Weights of a small transformer language model.
Architecture: no position embeddings, ALiBi.
MLP neurons of a small language model. Each row is named by its layer, matrix (up: input weights) and neuron, and shows model dimensions 48-175. Each number is 128 + 24 x the weight over its row's rms, rounded and kept within 0 to 255.
After each neuron's rows, "fires on" lists the tokens most often at its 100 highest values on Wikipedia text that the model never trained on.

L5.up1626 [154 143 127 135 114 123 108  97  94 157 137 153 116 115 109 126 109 160  83 128 150 127 154 149 140 107  99 126 155 154 131 151 171 156 138 157 155  92 125 114 131 145 120 139 151 126 124 145 111 150 143 157 129 148  68 129 107 137 123 124 120 134 123 133 144 146  81 123 174 132 138 129 144 130 139 136 110 143 133 140 143 125 124 104 156 101 127 121 127 119 138 155 165  97 115  86  99 115  71 117 130 129 105 114 121 177  76 120 114  96  81 110 108 132  99 152  96 115 128 110 130 157 129 186 131 101 168 136]
fires on: ",", ":", "),", "e,", "a,", ")."

L4.up151 [133 139 116 125  97 152 125 121 152  94 139 118  98 148 105  79 124 154 120 140 158 145 183 112 108 138 111 141 108  88 165 144 112 110 138 114 152 164 117 130 164 113 144  87 101 190 146 123 127 172  93 107  94 126 145  91 159 124 136 156 191 130 128 152 150 118 117 134 112 109  69 142 113 130  97 127 138 129 118 148 161 145 107 137 137 149 104 147  97 154  94 147 105 102 104 130 134 117 153 129 138 120 100 143 126 145 136 137 123 103  82 133 129 143 147 126  97 132 127  87 148 135 126 124 102  87 113 111]
fires on: "7", " former", "ime", " 2007", "5"

L4.up1200 [116 147 131 103 116 147 143 112 115 164 103 128 139 161  96 132 148 134 126  71  94 135 115 125 120 164 127 140  92 134 151 114 168 171 129 136 122 166 123 139 109 124 126 125  88 118  94 146 105  79 150  80 123 129 118 122  93 103 145 136 176 145 146 125 168 121 126 145 144 112 131 146 151 165  88 127 120 139 148 107 100 160 137 138 150 121 147 169 113 152 114 116 166 128 126 147 173  94 111 130 101 174 124  95 121 161 124  97 151 117  84 142 108 122 140 191 136 152 104 130 121 154 103 162  77 101 156 153]
fires on: " de", "re", "ce", ":", "ne", " /"

L4.up1693 [130 144 154 129 109 120 119 164 166 118 106 132  79 140 112 185 126 137 131 104 110 143 123 120 118 146  94  99 141 108 161 151 169 101 133 120 153 124 107 106 149 119 110 126 102 121 130 114 126  72 122 129 146 156 133 130 135 152 133 125  76 157 136 142  65 146 111 104 149  94 134 112 125 138 127 135 162 121 136 129 143 121 137 106 136 122 128 169  83 129 149 128 122 106 140 114 134 114 143 133 119 153 120 137 144 117 131 178 121 110  95 109 130 117  94  95 141 102 104  97 159  81 131 168 114 135 146 117]
fires on: "an", "===", " |", " by", " from", " player"

L13.up486 [114  71 181 131  89 145 105 173 159  90 112 116 125 130 129 118 121 121 112 131 121 137 247 124 125 128 114 147 123 104 177 116 157 149 152 104 108 118  78 138 133 129 144 105 133 161 124 158 142 158 155 141 142 133 139 126 134 115  91 148 104 139 128 111 149  90 115 104 126 121 125  97 113  79 142 156  76 114 116 121 138 121 138  86 135 128 128 130 106 183 164 130 124 126 123 164 114 143 141 146 128 107 103 151 139 155  99 169 128 104 112 148 131 130 133 178 104 141 129  92 121  61 115 132 135 109 162 131]
fires on: ":", ".", " +", ",", " addition", " $"

L13.up1582 [134 129 132 133  95 116 145 141 105 104 149 176 121 115 115 150  97 140 121 172 119 136 115 124 146 145 143 103 162 109  87 146 166  96 130 166 121  79 162 116 111 129 135 139 128 128 150 154 112 115 114 159 154 140 111 134 137 123  90 133 144 137 127  95 170 143 113 116 143 122 104 144 144 115 109 126 137  93 103 136 147 115 153 174  68 136 119 149 136 127 107 127 128  73 132 151 157 132 116 119 126 145 122 142 132 148 117 118 180 121  83 116 159 149 125  97 143 130 133 117 113 174 126 129  85 107 123 129]
fires on: " the", " and", " appointed", "'s", " as"

L5.up1000 [166 185 126 131 104  77  96 147 155 114 133 109  81 102 122 126 127 171 152 138 116 119 125 104  96 121 111 123 120 150 109 106 160 146 108 139 121 125 120 103 117 113 108 125  68  96 160 139  92 106 128 131 135 131 120 150  93 133 134 131 135 132 121 139 155 100 124 185 141 112 108  97 165 133 138 114 113 105 118 135 145 119 128  75  81 153 106 125 135 145 119  97 106 135 105 128 126 109 107 110 123 152  83 149 119 136 141 163 139 144 109 110  95 107 124 128 127 123 138 119 146 158 133 170 112 106 134 143]
fires on: " John", "n", "f", "hen", "rew", "her"

L4.up525 [143 102 143 136 128 106 105 114 139 108 148 142 125 119  86 115 139 143 107  85 114 138 164 123 115 136 116 125 130 138 176 144 137 157 138 116 134  92 103 158 108 168 136 126 116 150 123 178 141 119 142 124 146 130 129 142 112 161 101 112 118 133 147 137 134 117 128 142 160 126 132  82 139 151  99  91 104 128 107 137 141 133 100 103 108 108 117 134 144 149 116 118 132  95 119 149 126  84 101 133 141 124  93  83 148 103  99 132 128 120  71 137  91 141 117 132 121 128  96 143 145  78 124 194 129 109 101 127]
fires on: "re", "e", "way", " program"

L4.up640 [181 117 119 118 124 150 118 157 175 110 145 107 107 141  53 162 107 131 119 130 129 136 122 158 129 107 109 111 125 145 149  68 138 123 143 129 168 125  94 142 112  56 130 139  95 117 121 115 115 120 153 139 144 130 129 114  87 126 136 152 117 146 143 154 121  98 106  98 118 134 120 118 126 145 151 147 118 114 153 139 137 104 131 137  56 123 133 169 102 164 136 148 112 115 129 113 113 119 138 133 127 109 138 135 154 152 169 148 139 198 168 128 140 151 179 106 148 138  97 138 145 124 108 142 105 167 120 118]
fires on: "an", "ar", "al", "el", "ing", "ine"

L5.up979 [ 96 128 175 167 134 133 121 116 127 116  92 157 132 151 126 141 132 139  64 108 105 193 142 107  86 173 140 139 140 111  95  66 128 134 112 143 135 131  91 115 117 136 131 102  72 142  93 155 105  97 179  96 121 135 161 154 125 149 127 111 117 119 133 164 158  86 118 163 129 140  98 138 104 130 149 136 140 106 100 162 103  85 181 129 130 142 128 132 112 122 135 113 146 159 128 163 128 128 114 142  57 162 148 127 139 153 114 148 126 131 156 139  73  80 136 143 117 109 127 129 149 111 143 177 101 172 148 124]
fires on: " |", "at", "an", " engine"

L4.up1485 [148 136 167 130 137 165 146  87 154 132 130 189 126 106 147 113 112 130 122  91 127 156 108 141 129 122 118 145 110 127 137 158 114 113 129 155 157 110 149 126 125 139 159 154 129 149 113 119 115 115  94  67 115 166 119 142 117 113 116 139 138 149 142 140 146 171 156 125 123 116 149 137  92  93 121 154 134 128 179  97 143 129 143 124 153 103 130 141 115 122 116 129 133 134 185 117 127 103  65 134 138 133 142 139 164 120  86 141 115  92 135 154 101  98 112 135 147 121 113 141 157 151 186 124 122  75 145 114]
fires on: " of", "ge", "ence", " at", "es", "ia"

L13.up1699 [171 131 147 115 117  97 141 133 161 131 123 145 112 141 123 149 136 158 160 152 134 123 134 144 150 132  89 115 113 124  72 164 128 130 126 128 118 137 135 140 150 139 136 168 116 100 103 137  67 164 135 118 112 159 125 134  87 114  84  92  63 124 182 113 161 154 138 147 176 134 110 127 126  96 140 137 135 162 129 125 153 139 118 129 144 138 132 148 174 106  80 134 118 110 105 135 180 121 147 157 134 142 152 131 121 129 107 132 181 101  81 145 146 120 126 122  67 143  94 122 118 135 121 143  61 108 136 127]
fires on: " of", " by", ".", "ur"

L4.up1878 [112 162 115 161 127 136  75 121 110 107 112 115 122 101 101 140 103 136 135  70 138 132 118 155 101 149 156 118 117  78 146 139 129 135 128 126 150 141  89 123 129  68 118 114 122 132 127 101 114 156 120  69 188 145  97  96 121 141 113 174 156 136 184  84 141 114 110 144 113 136 101 133 176 156  89 154 179 130 158 114 121 121 134 135 125 185 123 136  96 124  98 157 123 122 148 141 142 142 136 102 142 138  63 151 126 150 176 109 132 178 158 107 117 109 182 104 113 144 106 143 105 156 134 145 121 109 147 151]
fires on: "ine", "one", "ice", "ne", "ake", "in"

L13.up1619 [139 143 152 110 135 161 145 130 139 142 125 131 130 118 124 130  95 145 103 135 132 144 113 162 133  79 155 118 138 107 103 113 130 136  89 156 170 138 138  83 153 141 134 135 110 118 120 144 112 131 165 127 102 205 135 112 126 133  91 117 111 150 156 145 184  77 166 125 121 107 137 125 144 134 129 176 169 161 140 123 151 162 141 124 112 134 131 129 129 162 131 115 165 101  94 133 143 136 153 124  87  79  76 134 169  98  63 100 118  99 112  98 125 130 134 120 100 163  88 118 150 172 154 126  95  87 103 133]
fires on: "p", "st", "l", "qu", "m", "v"

L5.up283 [136 104 128 125  97 102  86 116 125 128 156 145 114 169 102 142 121 146 129 146 159 150 138 130 149 117 142 128 146 136 116 127 121 135  79 136 139 124 109  86 145 163 104 113 100 131 118  99  74 109 140 111 162 133 105 156  91 173 146 144 160 134 177 164 141 125  71 173 131 133 123 109 102 119 121 138 114 144 163 119 191 120  82 121 126 143 188  79 113 128  93 108 201 129 175 125 126 162 114 158 122 124 138 119 136 108 105 165 158 118  92 147 131 112 153 120 110 122 131 113 170 140 161 132 103 140 148 157]
fires on: " of", " conc", ":", "c", " Country:", " (c"

L4.up1144 [121 117 147 155  78 150 133 133 166 156  96 125 106 119 120 132 101 132 127  97 117 106 165 105  92 137 101 122 164  89 133 128 144  97 138 135 128 109  92 131 181 122 125 120 138 156  97 150 133  79 113 130 180 204 141 127 147 120 105 160 103 122 126 109 120 125 139 127 127 100 152 160 114  98  86 155 118 151 141 102 144 149 158 133 137  99  94 139 110 165 158 136 102 127 207 110 169 120 102 129 124  92 140 156 155 190 159 169 101 134 151 163 131 103 118 125 117 115 123 122 138 112 114 126 106  86 168 135]
fires on: " from", " between", " by", "-", "ing", "ball"

L13.up1756 [125  98 174 134 139 119 150  91 142 171 104 137 132 147  84 134 152 118 121 130 103 126 179 124 105 142 152 122 104 124 174 135 150 128 148 147 135  89 148 134 131 139 127 143 136 161 122 183  81 138 163 172 124 149 116 114 141 113 104 150 102 165 110 152 174 142 104 104 134 165 108 137 151 105 179  96 120 115 106 188 102 122 138  84 100 137 112 108 113 120 140 124 133  87 134  86 121 133 147 151 137 120 141 133 144 116  91 155 132 105 155 111  88 116 116 111  83 133 133 117 115 122 117 160 138  78 158 116]
fires on: " and", "s,", ",", " +"

L13.up649 [101 135 151 132 113 109 183  95 103 138 104 154 126 127  83 136 141 106  82 141 110 160 145 153 143 155 121 108 134 143 132 128 137 149 145 168 126  97 148 111 129 111 149 136  93 161 121 171 144 142 149 144 146 145 106 138 148 104 110 171  80 124 130 159 131 128 132 138 118 153 102 135 117 110 123 117  89  96 134  72 116  92 116 101  93 120 141  97 123 154 159  98 144 119 153 115 174 113 124 122 146 162 133 130 129 134 135 106 158 137 174 109  85 139 114 173 130 135 104 101 117 123 121 110 126  84 130 126]
fires on: " and", " +", " —", " but", " D", "D"

L5.up84 [101 151  88 139 125 152 126  67 161 136 172 129 141 144 131 132 165 147 106  70 104 128 147 147 130 137 130 132 185 142 163 170 109 180 117 127 129 155 125 152 132 148 173 153 136 131  86 145 116 158 126 157 129 141 102 138 112 139 114 134  99 139 156 136 130 117 132 162 119 100 144 139 142 124 120 115 173 133 143 127 126 131 115  83 113 130 146 104 145 113 141 142 134 120 122 132 122 125 151  98 145 180 141  61 126 156 113 148 174 141 145 121 152  62 121 104 132 111 157 106 115  97 173 134 117  98  98 119]
fires on: " of", "ile", "ed", "t", "est", " more"

L5.up1865 [165 144 150 176 104 132 107 131 164  84 136 157  94 139  88 142 124  86 141  95 102 141 126 153 139 149 143 116 126 138 128 110 112 145 104 121 145  96  84 158 157 106 171 105 146 110 121 144 115 128 111 128 133 168 128 200 131 179 127 179 111 184 146  97  99 114 157 142 141 118 165 118 127 109 119 143 152 117 137 103 124 143 107 118 121 128 129 114 127 179 180 141 139 133 144 140 128 124 138 128 107  87 129 140 165 143 125 103 118 129 149 160  90  89 110 113 102 107  86 138 132 175 124 125  86 148 172 163]
fires on: " of", "en", "ed", "ated", "el"

L4.up119 [133  91 151 115 113 176 102  85 165  96 139 190 111 133 140 126  96 142 153 103 128 142 114 129 136 140 116 137 111 136 143 164  97 114 145 149 172  85 123 131 159 155 118 145 118 144 120 104  78  79 115 125  93 167 113 131 109  99 144 183 171 141 170 133 162 160 145 121 135 130 148 107 113  89 139 105 128 130 170  72 181 154 112  94 125  63 120 123 150 138 139  79 131 136 177 108 140  99  95 138 146 147 131 144 139 155 148 112 108 110  83 180 100 109 105 132 149 131 130 118 139 127 156 132 130 105 164 120]
fires on: " of", "es", "ia", "ing", "ed", " by"

L13.up984 [165 118 153 154  95 119 114 113 119 140 144 144  79 130 102 153 104 138 135 102 154 134 152 136 142 151 118 132 162  93  80 106 131 139  99 133 148 108 146 150 143 152  79 104 114 143 132 166 108 106 142 115 154  90 118 162 110 154 137 125  93 120 127 110  93 136  91 174 115  79 160  69 151 110 173 102 135 111 113 123 159 114 139 103 143 154 164 147 154 145  97 137 137 118 124 135  98 101  95 119 127 120 107 144 161 136 127 127 143 100 159 135  87 128 168 109 105 110 172 117 144 170 102 150 111 107 132 129]
fires on: " in", " did", " to", ":", "es", " out"

L5.up1348 [141 122  92 143 110 158 140 115 186 115 160 150 110 124 139 161 120 122 148 107 132 160 125 115 106 171 121 124 106 115 113 113 163 109 127 135  98 149 149 143 144 160 116  99 147 120 129  94 111 118 140 107 136 122  98 158  61 152  93 137 115 130 107  87 114 172 138 155 135 100 162 115 151 100 127 142 150 148 185 160 135 151 101 108 167 149 156 118 131 183  99 127  95 132 138 154 118 111 140 118  39 116 137 148 160 120  91 126 160 119  90 133  96 127 125 110 119 173 168 138 133 120 110 123  94 123 153 103]
fires on: " of", " to", "/", " Nor", "ed", " Jun"

L4.up65 [123 144 147 137  97 139 181  88 150 156  81 107 131 107 133 151 102 120 110 118 122 159 182 116 121 122 115 143 126  95 107 123 144 187 140 144 136 186 132  86 159 124 155 115 145 170 121 189 134 112  90 132 163 166 134 105 134 123 119 136  63 130 137 157  96 112 142 156 106 139 123 132  94  91 142 152 123 122 178 124 131 152 171 105 139 156 139 109  99 123 119 124 154 115 103 122 121 128 143 152 127 112 137 125 126 170 104 122 133 152 141 159 125  98 113 138 131 108 151  49 141 135 134 158 118 106 147 166]
fires on: " to", " by", " from", " between", " me"

L4.up811 [111  76 117 128 117 123 108 164 127 166  85 123 108 147  91 135 138 174 119 128  74 133 133 118 145 137  92 110 132 167 182  96 118 133 156 126 141  99 122 155  99 119 161 155 131 126 193  78 128 147 163  78 136 151 114 129 128 134 118 141 128 199 148 132 149 151 147  98 112 145 135 125 124 154 165 119 138 130 122  90 112 107 136 128  88  89 140 179 111 178 135 106 108  95 145 125 123 112 159 155 143 131  70 123 141  88  73 165  95 107 132 117 137 136 103 102  97 129 138 127 131 103 143 139 145 110 137 143]
fires on: " service", "ational", "ville", "vil", "lin", " returned"

L5.up1373 [126 110 163 173 104 125 112 147 121 158 107 138 121 133 117 169 134 122 147 109  51 126 143 169 106 129 118 123 147 141 141 125 157 156 143 148 163 149 110 125 138 145 134 153 116 142 156 172 107 112 118 118 154  98 132 128 127 142 120 123 120 136 155 136 112  83 175 139 126 121 129  60 137  87  99 144 147 150 131  86 108 173  80 143 128 130 143 107 136 165 141 181 126 133 128 148 132 130 123 185 149 110  97 137 138 102 102 106 131 129 142 127 100 102 158 138 116 162 123 121 115 113  95 120  97 116 156 146]
fires on: " |", ":", " to", "$"

L13.up1430 [110 120 148 144 101 100 143 133 119 100 112 127 143 122 147 146  94 192 131 119 147 140 124 143 154 133 130  93 112 127 116 133 166 120 102 127 146 111 149  75  92 118 112 133  86 109 104 111  70 173 134 145  93 136 148 115 126  91 150 129 108 130 142 165 141  96 117 160 143 139  56 145 105 142 145 116 132 122 135 128 209 140 133 117  96 136 111 165 149 112 119 118 140  89 154 117 122 120 143 136 126 151 121 142 138 134 102 143 129 151 103 122 143 146 140 139 142 104 113 109 107 121 137 152  64 142 127  97]
fires on: ".", "on", "u", "ic", " of", "N"

L13.up883 [113  98 124 134 140 127  79 143 128 138 152 114 129 125 127 116 104 154 126 126  78 158 119 132 141 124 159 115 102 106 103 113 205 147 137 169  83 156 136  87 136 157 146  79  76 100 155 117 116 139 167 137 168 102  96 114 121 139 136 115 147 149 120 163 171  93 160 116 135 120 128  98 144 136 118 111 152 132 150 159 151 141 108  94 129  94 107 140 163 114 166  98 136 123 150  96 107 174 120 152 133 100 109 123 155 127  77 138 158 134  71 109 175 131 113 145 121 153 109 106 134 109 130 123 106 107 133 162]
fires on: "p", " Pal", "c", "h", "m"

L4.up101 [115 156 161 158  93 123 103  95 127 136 148 156 138  97 130  77 142 141 106 124  80 124 100 144 116 141 142 146  90  80 108 125 138 127 147 170 125 146 114 145 108 127 116 127 142 130 119 101 111 146 189  97 130 134 141 102 138 116 161 138 148 116 163 118 163 128 137 167 159 115  69 129 171 153  70 158 125 137 139 144  93 105 122 124 105 104 109 110 141 104 125 127 168 126 102 140 155 154 137 125 133 150  95 123 124 143 143  96 129  98 127 129 148 103 128 186 131 171 120 132 135 163 127 129  75 152 127 153]
fires on: "e", "ce", "re", "ister"

L4.up1890 [157 157 170 110 159 141 113 159 159 112  78 109 118 101 112 113 168 120 126  89 102 117 156 107 104 133  73 117 138 150 167 138 119 145 191 132 119  94 101 126 116  90 142 138 134 143 110 115 126 107 105 140 137 128 144 137 103  99  69 137 102 153 134 109 152 100 135 121 131 141 146 126 134 142 119 129 111 124 133 126 133 109 106 142 130 119 106 180  57 162 143 131  98 101 111 152 131 116 153 129 145 144 117 153 111 113 153 146 143 143 112 161 121 161 182 135 117 145 127 141  92 114 130 155 101 147 105 124]
fires on: "ale", "itch", "al", "el", "ell", "ed"

L13.up898 [139 102 132 179 103 117 148 127 134 155 107 125 113 130 173 124 113 149 134 144 113 111 111  98 129 119 110  89 143 125 106 136  60 104 139 135 120 150 106 147 176 172 161  97 162 153  98 117 102 131 157  92 102 154 138 127 110 129 126 155  96 123 174 105 181 127 126 170 165 127  99 109 120  99 153 115 111 124  85 150 149 160 103 160 118 153 141 134 168 108 160 131 139  93 153 124 140 134 121 120 156 132 101  99 115  88 131 117 116 165 129 133 149 136 126 113 105 181 110 116 186  88 144 143 119 140 108 134]
fires on: " that", " which", " when", "ur", " of"

L5.up1413 [ 99 128 111 189  94 135 113 111 157  73 169 185  91 160 145 112 125 164 147 157 127 126 165  94 152 106 145  93 108 123 115 140 109  97 120 131 140 127 125 145 161 151 139 132 120 170 184 106 162  81 124 107 132 140 128 107 133 119 136 132 132 146 164 176 181 119 140 123 122 111 114  88 111 119 126 113 131 110 145 154 169 136 139 101  94 156 143 155 102 121 158 126 187  78 113 140  99 134 118 166 138 143 101 163 106 151 140 115  89 122  97 109 134  86 107 127 122 146 133 123 153 139 151 130  85 175 109 101]
fires on: "ing", " of", "st", "ible"

L5.up1261 [144 174 129 168 127  64 147 126 121 142 104 123 139 124 114 159  96 127 126 120 136 108 120 107  88 126 115 113 155 121 164 125 146 141 129 137 155 130 102 126 121  99 117 144 126 129 116 158 125  82 134 133 127 125 118 114 132 124 101 191 124 166 147 148 128 115 130 165 174  89 136  91 146 150 149 121 157 112 149 170 130 136 108 107  93 131 126 171 153 130 117 130 113 127 111 114 147 145 142 141 107 140  92 100 141 137 152 141 141 135 129 112  98 124 151 115 102 210 108 136 103 155  76 155 101  91 144 121]
fires on: "hen", "her", "om", "on", "ead", "por"

L4.up1866 [143 141 104 152  97 152 129 119 145 106 105 149 116 124 102 118 112 159  98 149 120 105 160 139 157 132 108 130 140  89 149 120  93 113 136 149 131 148 156 162 125 110 129 121 146 163  97 111 154 138 113 124 181 140 124 104 137 130 118 137 103 154 153 121 147  98 118 147  93  91 117 133 145 106 137 121 138 111  96 156 121 124 140 109 130 155 128 157 151 129 153 183 146 108 117 186 130 103 156 143 134 147 114 150  97 174 135 125 144  85 118 100 121 119 117 123 128 193 124 108 153 123 116 121  93 134 114 124]
fires on: " to", " of", "st", "–0", "out", "–1"

L13.up966 [146 147 115 120 119 112 136 136 127 163 169 123 117 142 123 112  75 132 141 142 113 171 144 119 122 121 149 141 172 154 143 122 111 121 130 156 126 137 145 101 133 169 117 100 112 122 153  88 138 114 131 172  84 169 150  96 110 102 126 127 120 151 117 137 116 120  99 121 117 139 150 112 173 147 108 135 143 103 133 115 160 175 111 113 116 178 123 154 131 166 115 157  88  85 128 130 144 113 144 119 142  94 108 132 153 139 136 150 154 122 116 160 153 150 102  92 134 163 141  97 125 127 156 125 147 139  99  81]
fires on: "il", ".", "ir", "im", "b"

L13.up1021 [135 125 116 184 129 123 125 123  63 100 144 132  90 112 110 180 129 116 136 141 140 188 121 143 143 158 106 122  96 139 136 101 145 130 113 168 161 154 137 127 113 136 152 113 136 108 148 151 118 161 137 140 167 108  88 141 122 121  83 128 116 115 152  62 137 138 134 183 130 149 152  67 139 104 100 119 146 122 113 187  98 132 128  86 161 184 115 108 145 137 102 157 156 122 131 127 127  90 107 104 119 114 124 127 134 129 121 145 136  91 150 113  73 124 137 120 153 120 137 109 133 143 116 143 139 107 126 101]
fires on: " G", " in", "ak", "ik", "es"

L13.up1170 [109 128 170 167  62  93 136 111 165 147 161 146 107 104 132 175 117 112  86 169  98 106 124 130 104 148 112 102 138 114 118 154 162 120 126 124 177 136 113 113 137 139 152 159 103 139 143 137 103 149 170 154 165 114  83 135  81 149 115  96 117 175 131 158 128 170 138 147 110  98 121 133 150 105 154 141 114 122 121 118 150  89 106 131 117 134 148 140 141 141 147 142 136 133 129 130 153 145 118  93 120 129 111 134 131 135  98 129 118 138 133 109 116 154  82 133 126  99 141 136 168 132 123 157 160 109 124 133]
fires on: " is", ":", " was", " as", " his", ","

L5.up1292 [180 136 149 156 151 134 138 123 153 136 147 159 132 113 118 134 143 144 115 141 128 156 134 102  89 137 122 142  94  99 112  75 134 137 139 141 126 142 129 151 104 137 156 160 113 139 122 122 123 144 142 119 130 134 113 106  85 142 107 156 158 125 105  85 146 128 143 116 129 114 126 124 121 143 124 147 116 108 144 175 143 146  95  94 166 140 154 136 118 140 139 111 134 148 164 132 105  97  88 129  92 134 176 158 143 134 106 126 119  84 132 100 135 127  80 166 105 135 164 131 110 151 124 157 117 101 111 108]
fires on: "ed", "cted", " of", "y", "osed"

L13.up344 [134 114 146 144 124 104 168 129 111 156  99 115 124 144 131 161 127 150 130 115 135 154 117 111 128 165 145  78 156 111 128 102 108 122 101 124 131 115 100 105 100 101 133 152 113 107 153 174 102  95 111 150 151 141 120 124 121  80 126 104  94 138 134 130 139  83  96 115 158 114  91 142 156 145 167 122 143 133 140 170 146 141 187 127  95 122 152  88 134 155  87 129  89 106 115 159 179 122 106 117 112 118 146 114 127  97 152 115 137 107 201 123 141 130 134  94 120 155 155 135  78 118 107 129 127 125 153 116]
fires on: " been", "o", "oh", "on", "ly", "om"

L4.up802 [183 147 117 132 141 110 164 136 149 123  74 124 132 181 149 107  83 151 110 130 120 137 136 128 162 128 132 133 182 103 124 162 126 118 138 113 114 110  98 139 146 142 133 127 117 168 137 120 105 109 132 149 117 146 135 163 116 102 122 123 108 148 136 157 117 158 159 104 119 124 101 128 149 121 136 117 104 125 160 101 170 125 124 161 105 168 118 123 102 144 149 155 110 130 153 114 110 137 104 147 115  93 143 155 124 129  80 143 183 127 136 206 144 151 116 118 119 128 138 137 153 165 149 162 100 142 104  93]
fires on: " known", " of", "able", "ous", "ated", "ified"

L5.up686 [161 167 138 129 120 145 174 155 132 149 119  82 147 116 118 163 145 133  95 124 115 161 138 126 125 122 161 145 135 139 111 111 176 120 130 189 128 159  99 140 135 117 158 132 109 115 157 172 126  99 110  88 102 130 123  97 110 142 139 202 137 142 173 168 115 100 148 107 107 143  68 151 130 138 170 143 135 102 123 167 137 119 118 144  90 166 143 136  73  95  85 127 138 119  95 125 156 108 146 131 120 123 117 127 137 130 127 131 158 139 144 119 124 118 192  96 154 156 152  85 142 142 128 150 112 149 121 141]
fires on: "E", "th", " world", " |"

L5.up1491 [138 136  97 156 138 129 147 156 176 118 131 132 140 113 115 131  96 130 106  89 120 167 194 123 100 157 178 143 139 131 103 122 151 146 128 154 131 155 107 113 146 107 159 113  84 130 114 197 120 103 159  99  95 112  90 175 120 160 109 108 147 138 176 153 123 111 131 125 111 129 100 125 137 144 151 132 111 129 145 149 140 109 121 140 134 137 126 137 117 144 131  98 115 125 111 112 156 117  99 139  66  77 130 147 153 161 148 199 125 152 118 175 116  82 158 123 155 117 160 125 151 122 135 138 120 167 143 135]
fires on: " |", "s:"

L4.up1800 [133 125 126 155 130 132 118 127 139  78 114 149 127 133 105 119 118 152 138 137 119 141 121 151 115 118 126 156 112 113 133 133  95  94 145 140 156 100  89 177 127 119 138 142 175 142 136 143 122 104 158 130 137 185 133 188 129 116 124 128  91 125 127 111 119  95 136 140 177 106 142  88 132 119 162 131 125  97 135 137 126 114 129 145 156 116 126 129 144 110 148 168 115 116 137 154 129 148 111 124  75  88 104 119 183 153 137  94 143 116 187 145 116 108 122 113  83 148 145 161 147 116 121 109  92 121 136 122]
fires on: "en", "ard", "ig", "ated", "all", "m"

L5.up857 [ 91 137 147 137  42  92 117 155 129 171 108 138 134 151 126 161 128 108 114 113 153 128 156  90 110 173 114 112 137 122 134 125 141 179 122 138 128 136  92  54 133 143 136 151  84 144 124 121 119 160 112 100 171 105 103 127 133 126 101 130 142 134 149 156  97 137 106 112 151 141 129 128 145 135 148 125 135 131 138 150 145 133 107 133 130 179 163  88 104 113 109 174 176 107 151 114 169 143 114 140 121 151 145 133 111 139 158 138 141 186 126 123 134 101 131 139 128 115 113  91  85 120 154 138 133 103 138 133]
fires on: " conc", " E", "ly", "c", "es"

L5.up1145 [117 159 132 138 129 130 104 182 132 172 100 123 137 108 128 167 110 153 140 155  97 135 100 171  99  96 112 132 177 150 152 176 170 147 136 145 140  93 112 102 156 177 146 153 124 134 128 189 129 103 166 168 151 110 133 119 117 126 124 120  71 139 112 137  84 129 128 142 141 120 145 101 139 138 130 179 131 110 153 102 105 156 105 151  94 141 139 179 119 154 111 147 143 122  84 113 176 112 140 139 123 153 107 119 154 116 143  85 154 119 114 166 135 139 127 132 124 120 103  88 129 151 113 148 111 112 151 147]
fires on: ";", " was", " |", ":", "ee", " and"

L13.up573 [148 142  77 119 102 127 160 137 165 148 112 158 118 112 133 142 102 156 131 144 139 121 141 136 165 165 147 122 142 103 119 153 149 123 130 184 147 135 150 138 127 125 132 104 130 137 104 147 149  98 107 107 132 181  79 149 128 137 123 110 136 133 118 125 102 135 147 167  99 110  90 112 125 103  95 103 152  67 129 128 124 135 162 123 139 127 128 124 136 127 193 149 145  86 128 147 154 115 107 128 127 142 159 133 184 136 128 151 135 104  81  85 149 131 146 158 104 149 134 138 186 130 118 133 120  89 114 105]
fires on: " of", " to", "ou", "st", "omp"

L5.up647 [141 157 103 144 123 131 156  83 132 148 121 149 137 100 131 131 137 128 119 114  84 128 138 147 127 125 137 102 126 103 140 146 132 111 106  95 119 131 116 131  98 148 116 107 104 142 113 128  82  98 101  80 155 145 135 138 126  91 117 174  93 126 139 105 116 134  68 154 141  96  92  90 178  99 101 148 169 107 145 160 116 145  82 131 144 157 157 144 135 133 124 178 140 105 135 148 182 137 140 127 137 144 120 157 117 134 146 126 132  70 138 113 118 141 147  98 131  97 141 104 106 142 107 116 113 108 153 145]
fires on: "re", "one", "ce", "and", "ere", "ne"